Part of a small language model's weights: 12 layers.
MLP neurons of a small language model. Each row is named by its layer, matrix (gate and up: input weights; down: output weights) and neuron, and shows model dimensions 0-127. Each number is 50 + 15 x the weight over its row's rms, rounded and kept within 0 to 99. A neuron's up and down rows have the sign that makes its largest values positive.
After each neuron's rows, "fires on" lists the tokens most often at its 100 highest values on Wikipedia text that the model never trained on.

L3.gate564:52 82 66 59 31 55 45 48 40 35 68 40 44 54 43 62 57 52 64 49 52 51 60 34 74 62 52 49 64 38 79 01 29 19 41 55 79 58 41 41 30 30 44 50 55 59 44 89 44 28 42 21 51 36 41 65 66 50 52 48 40 61 60 56 22 51 78 16 45 82 11 67 30 38 55 49 56 42 59 40 65 39 78 51 71 34 64 35 89 43 54 42 50 19 44 43 42 60 47 52 46 48 58 55 65 58 53 58 59 51 42 57 69 59 51 51 47 52 64 43 38 63 43 73 81 73 45 42
L3.up564:55 53 42 66 23 54 46 23 39 47 72 56 40 61 56 89 33 30 60 35 50 45 34 52 72 64 49 51 52 47 64 13 28 31 30 25 48 48 42 67 56 40 55 53 63 70 43 69 42 27 48 51 38 34 44 48 66 51 58 43 30 64 49 37 44 48 56 37 53 71 28 65 10 35 71 67 55 44 43 70 46 47 93 34 71 35 60 25 59 41 35 46 66 46 50 71 37 46 65 57 52 56 57 54 62 46 51 56 66 60 27 73 62 86 60 29 38 46 38 26 38 42 53 53 61 38 70 46
L3.down564:31 46 57 22 71 25 30 61 66 35 61 45 27 40 34 27 03 62 47 50 61 57 44 58 61 62 34 28 63 46 67 52 38 49 51 46 25 71 32 42 32 28 93 84 58 46 41 60 63 72 32 61 62 46 45 65 44 53 39 49 59 62 50 45 65 67 38 84 56 48 62 54 75 31 25 48 37 59 35 63 47 74 38 15 24 29 62 44 46 50 55 63 29 56 46 56 48 57 46 48 60 55 47 37 15 51 59 56 71 66 16 44 39 46 56 24 54 42 24 66 50 24 61 05 26 56 44 55
fires on: " |", " |  |", " –", " | R"

L8.gate622:53 49 72 57 46 62 31 84 76 41 52 34 52 56 35 65 63 44 65 41 49 55 52 46 69 49 58 50 50 12 74 57 48 59 43 72 44 29 39 37 45 38 64 40 56 29 20 62 55 71 54 27 93 58 46 48 47 48 36 64 54 60 52 58 45 19 74 46 71 30 30 56 38 61 25 32 64 45 20 39 49 59 74 36 49 48 39 33 45 48 33 50 54 58 42 50 93 32 46 37 55 59 75 69 69 56 58 40 33 35 66 40 47 59 38 65 29 77 39 53 59 57 29 50 35 71 62 59
L8.up622:65 46 38 73 45 51 28 63 36 60 42 40 57 67 55 54 36 67 71 24 71 50 21 35 29 33 38 52 61 15 72 56 86 16 45 31 45 36 73 48 46 51 71 54 49 27 55 79 57 46 36 31 74 52 50 60 37 55 51 43 41 46 49 33 45 26 32 41 40 41 37 41 28 15 43 32 53 58 48 36 60 33 74 43 43 49 37 39 46 54 74 75 53 40 57 31 67 70 68 54 52 52 60 51 47 74 42 53 44 41 25 52 27 63 44 46 64 72 54 48 61 53 29 53 49 42 44 53
L8.down622:51 53 56 45 68 82 39 71 62 33 67 58 38 70 41 39 44 51 43 30 36 27 59 60 61 54 65 34 60 54 79 46 44 58 58 63 28 65 55 49 47 70 56 53 63 34 34 44 40 29 36 48 26 49 63 46 38 36 72 15 57 66 53 71 33 46 31 35 55 12 42 38 22 63 30 66 55 21 37 48 65 29 55 57 59 21 40 59 33 23 28 65 67 64 67 59 56 27 42 62 32 72 20 67 58 60 56 47 59 55 45 60 59 40 51 49 46 36 52 57 62 29 51 59 39 56 73 25
fires on: " L", ", L", "on", "act"

L4.gate262:43 71 66 47 36 38 18 58 36 44 53 29 44 55 47 25 55 17 37 72 63 45 48 45 60 80 58 45 35 54 53 30 59 32 63 81 53 46 66 52 45 35 50 35 46 70 30 41 67 46 31 39 48 42 62 70 53 37 60 59 57 52 63 41 41 43 61 28 53 68 54 48 82 47 63 55 51 46 51 38 47 41 82 39 38 51 61 63 61 75 70 46 26 18 43 48 43 55 39 54 51 60 50 58 47 63 51 87 51 43 49 34 53 25 61 38 46 68 50 57 32 42 74 31 63 57 59 34
L4.up262:67 76 58 57 59 45 50 61 76 57 62 23 61 49 50 50 44 20 57 84 65 43 41 44 67 48 36 50 61 17 66 31 44 19 42 44 52 71 70 24 32 33 54 83 63 42 34 47 49 47 27 55 56 36 56 51 54 54 47 48 50 58 57 49 31 42 61 49 32 59 46 89 53 45 43 53 48 76 28 54 63 53 62 57 61 82 50 65 56 48 61 50 56 60 47 23 36 45 62 55 57 53 77 48 44 43 37 82 79 31 38 69 74 71 41 51 49 57 64 37 49 37 68 69 81 73 51 61
L4.down262:48 50 33 66 68 65 46 50 26 55 39 66 42 29 79 53 42 53 51 67 45 65 42 49 46 33 78 51 64 56 44 51 44 42 57 46 62 20 21 34 57 39 56 49 49 81 31 64 34 55 47 64 41 53 71 45 43 47 52 27 38 42 61 36 42 35 58 69 72 85 34 35 36 56 43 71 61 80 38 44 24 38 54 54 43 58 52 36 66 48 28 60 66 42 67 45 59 54 52 37 33 43 50 64 40 53 65 48 64 29 52 66 30 76 53 31 59 56 56 65 48 34 58 46 46 34 52 33
fires on: ",", " –", ", ", ", J", "i,"

L3.gate592:41 53 51 33 45 82 29 47 42 21 09 43 64 46 43 50 44 44 21 54 66 56 57 23 51 51 49 45 44 44 67 79 53 23 66 42 43 64 44 47 70 60 48 35 62 49 47 58 63 57 53 12 69 68 35 39 68 47 72 71 25 59 51 45 68 34 64 51 50 45 58 44 36 66 44 34 43 47 50 32 64 47 73 35 26 52 72 59 21 60 86 55 33 39 35 29 67 82 55 46 68 73 41 46 48 49 49 57 55 62 21 27 45 29 19 46 59 48 49 59 43 53 38 27 43 60 62 51
L3.up592:28 60 63 49 64 63 36 50 60 45 08 50 44 52 56 61 43 36 20 45 55 52 45 45 47 50 32 51 48 20 71 99 48 39 57 37 33 88 24 49 66 74 40 37 43 48 37 47 64 56 48 24 84 93 42 56 66 51 59 50 36 51 65 48 52 48 51 47 36 41 76 48 52 40 45 49 42 46 38 47 52 53 49 21 22 58 52 48 17 60 53 61 62 46 33 46 54 59 59 64 60 62 59 61 36 48 42 33 49 50 31 44 51 42 35 88 39 38 72 58 46 39 30 30 45 42 79 47
L3.down592:42 31 45 69 50 54 38 39 59 57 41 56 56 55 65 49 40 44 64 14 56 38 31 58 42 31 12 73 52 53 34 51 57 21 75 76 49 61 65 51 59 84 38 41 32 52 55 45 59 76 38 64 65 44 59 61 66 45 56 58 40 51 41 48 43 70 41 75 40 44 34 61 64 42 44 69 51 50 46 78 56 78 47 58 48 78 30 52 48 40 55 47 41 50 76 19 67 28 59 59 91 53 46 36 14 48 23 43 49 32 36 49 45 49 49 35 54 58 38 49 45 49 32 16 18 33 50 50
fires on: " b", " the b", " trans", " a b"

L6.gate310:59 41 45 44 36 69 17 46 37 58 49 46 48 89 33 62 72 47 18 32 63 68 52 45 76 58 66 46 59 25 31 52 63 44 33 56 57 58 43 50 41 29 57 65 61 63 63 82 54 54 47 23 68 39 62 68 20 24 71 59 88 64 35 36 57 53 39 54 38 58 40 48 18 34 37 56 65 41 57 41 43 18 74 55 57 51 54 26 57 56 73 81 33 36 36 39 62 43 64 68 49 67 48 51 58 43 42 61 64 27 46 43 36 30 33 46 55 71 51 48 46 32 59 48 42 58 67 33
L6.up310:63 77 38 32 34 58 30 37 43 51 39 44 27 45 58 71 35 53 60 37 64 68 48 65 73 64 50 53 58 23 44 69 58 29 66 44 77 56 56 69 45 35 42 61 63 52 65 44 49 50 64 27 69 25 47 53 22 39 59 44 51 66 36 52 56 67 20 54 66 53 35 49 34 26 57 49 47 65 53 13 72 67 43 50 38 49 51 16 58 67 87 79 30 68 46 54 63 32 46 82 77 65 78 57 63 43 72 81 53 35 43 38 58 61 59 51 57 78 31 55 42 38 45 63 36 38 46 54
L6.down310:61 39 58 47 66 54 19 33 20 44 49 51 44 42 40 54 46 40 33 45 26 47 37 72 65 55 45 49 48 22 75 44 63 71 37 57 23 49 64 41 64 46 58 41 46 59 41 57 47 78 17 47 43 44 57 71 43 42 53 32 43 49 78 65 52 22 35 42 62 47 58 56 23 49 40 50 55 71 47 59 51 38 75 42 42 51 49 73 67 51 57 79 55 66 63 23 56 57 47 38 55 75 64 41 51 57 67 49 32 83 37 64 69 53 54 46 44 39 42 47 52 47 52 32 31 40 58 51
fires on: " L", ", "

L5.gate113:73 68 72 31 22 77 41 84 31 46 68 40 53 37 43 24 66 52 42 52 91 58 50 40 63 90 59 48 43 43 48 40 40 46 60 52 58 44 41 41 62 45 60 41 48 58 44 63 50 15 79 57 35 34 45 88 78 56 55 66 39 58 49 53 44 03 49 64 36 47 52 27 44 59 52 36 59 47 30 51 49 64 65 60 69 43 43 63 45 54 46 49 19 40 45 71 49 64 48 88 47 69 56 57 41 47 73 54 57 22 54 49 39 45 33 40 78 55 62 56 32 46 79 73 70 75 74 42
L5.up113:58 63 65 43 51 67 47 67 38 33 83 49 34 38 49 43 64 62 61 51 68 65 35 53 58 62 63 51 51 25 34 45 34 45 51 51 43 38 23 49 73 47 59 71 34 61 42 43 57 45 62 68 53 34 52 78 55 34 62 66 25 92 32 54 48 61 67 70 53 45 45 50 66 35 55 52 55 57 51 39 56 50 67 65 58 58 66 81 69 82 50 33 45 57 48 57 65 47 40 56 40 74 68 42 82 60 38 40 44 11 78 51 46 18 45 42 61 39 56 16 46 41 38 56 63 40 31 52
L5.down113:63 21 49 62 59 45 38 40 64 27 49 38 54 38 61 14 33 56 45 45 53 44 58 60 51 49 19 44 62 33 81 56 21 64 63 48 37 40 36 54 70 52 58 89 30 50 61 47 57 64 66 39 57 45 21 52 31 62 48 52 52 79 46 59 35 56 41 73 46 40 78 34 37 50 47 51 50 38 56 57 45 66 59 39 54 51 31 39 66 56 42 58 24 71 29 47 39 57 35 42 66 55 51 29 52 50 76 48 74 55 64 30 66 72 58 38 53 20 41 48 68 73 30 40 28 49 63 44
fires on: " (", ",", ".", ", "

L3.gate503:32 46 58 32 64 40 26 49 54 48 00 55 54 59 47 59 23 24 26 86 51 59 58 28 40 68 40 46 41 50 62 68 33 47 69 42 35 74 30 52 65 57 47 33 45 52 57 65 63 53 44 08 82 26 34 30 69 32 64 57 55 50 37 50 51 28 48 66 71 41 71 56 57 55 41 30 23 32 64 36 68 68 67 58 32 39 71 57 65 65 62 27 42 38 42 32 52 16 59 34 65 61 50 49 40 56 38 42 41 34 54 47 53 53 45 59 71 48 39 56 51 58 39 42 70 47 68 51
L3.up503:35 18 36 49 76 95 50 31 77 50 35 39 45 44 53 48 62 37 37 54 68 50 59 58 40 40 61 55 51 47 69 39 52 72 28 54 69 71 57 46 40 82 28 60 65 65 54 46 52 41 34 45 79 45 35 72 70 45 42 16 64 39 26 54 34 60 45 56 35 51 33 54 46 58 38 42 51 37 64 50 53 68 54 25 55 22 35 44 52 51 36 39 57 59 43 49 13 50 59 33 30 80 45 45 73 43 59 60 33 32 53 53 47 51 48 47 53 58 26 46 80 48 58 35 72 45 79 54
L3.down503:61 53 50 36 71 47 56 17 43 40 31 48 41 72 38 63 79 31 38 68 59 49 49 35 05 75 72 43 40 79 48 44 64 52 43 49 62 50 24 57 63 68 46 28 54 77 48 50 54 45 45 32 47 32 51 53 44 59 52 42 74 36 28 50 61 48 68 57 45 37 68 50 48 43 57 39 75 41 63 39 61 50 41 43 52 50 81 45 41 51 36 42 59 28 46 41 00 44 53 36 52 80 49 64 50 42 65 62 39 12 57 57 53 39 50 63 65 45 52 47 40 57 42 42 32 64 69 23
fires on: " the b", " inc", " the c", " t", " b"

L8.gate290:58 43 57 66 53 48 40 26 65 66 72 39 52 71 41 82 66 73 53 60 54 43 53 34 69 49 37 49 43 15 65 73 33 38 98 57 36 81 31 67 23 61 35 68 61 50 50 52 67 26 50 67 58 36 38 44 04 33 66 81 44 48 50 34 19 51 71 67 35 16 44 49 56 40 49 45 39 43 42 53 60 51 65 55 71 64 27 47 47 52 77 47 39 36 40 59 47 42 34 33 42 56 35 54 54 37 38 16 40 46 50 51 50 26 52 45 51 48 40 63 46 27 46 41 49 43 38 43
L8.up290:51 61 41 71 38 32 07 30 54 59 56 42 71 22 51 46 45 58 66 59 47 50 45 18 46 62 45 49 54 47 36 87 65 42 55 51 49 48 71 62 49 44 40 40 51 57 61 44 46 50 55 65 75 49 34 89 45 46 77 69 66 48 40 30 50 60 35 49 33 21 54 47 64 42 65 63 56 38 57 60 65 52 66 41 49 61 54 53 36 28 59 37 58 40 59 79 57 63 66 76 38 46 46 45 42 75 34 33 54 35 53 44 39 59 55 43 77 31 52 76 56 29 47 31 38 38 33 27
L8.down290:59 28 53 52 56 40 19 29 47 39 17 71 56 20 10 66 26 43 49 26 43 71 30 61 41 37 19 63 53 57 27 42 51 48 50 62 37 72 20 38 22 49 70 44 50 70 69 61 65 61 33 46 52 63 64 42 55 30 19 28 52 37 51 57 37 37 39 60 67 56 45 49 64 51 46 64 80 69 60 60 43 47 43 61 47 37 43 66 42 36 84 40 67 63 60 53 50 63 44 48 48 45 38 50 51 32 58 50 38 79 42 74 39 41 42 26 77 73 42 37 62 43 77 62 44 27 57 35
fires on: " N", ",", " | N", " L", ", N", "g"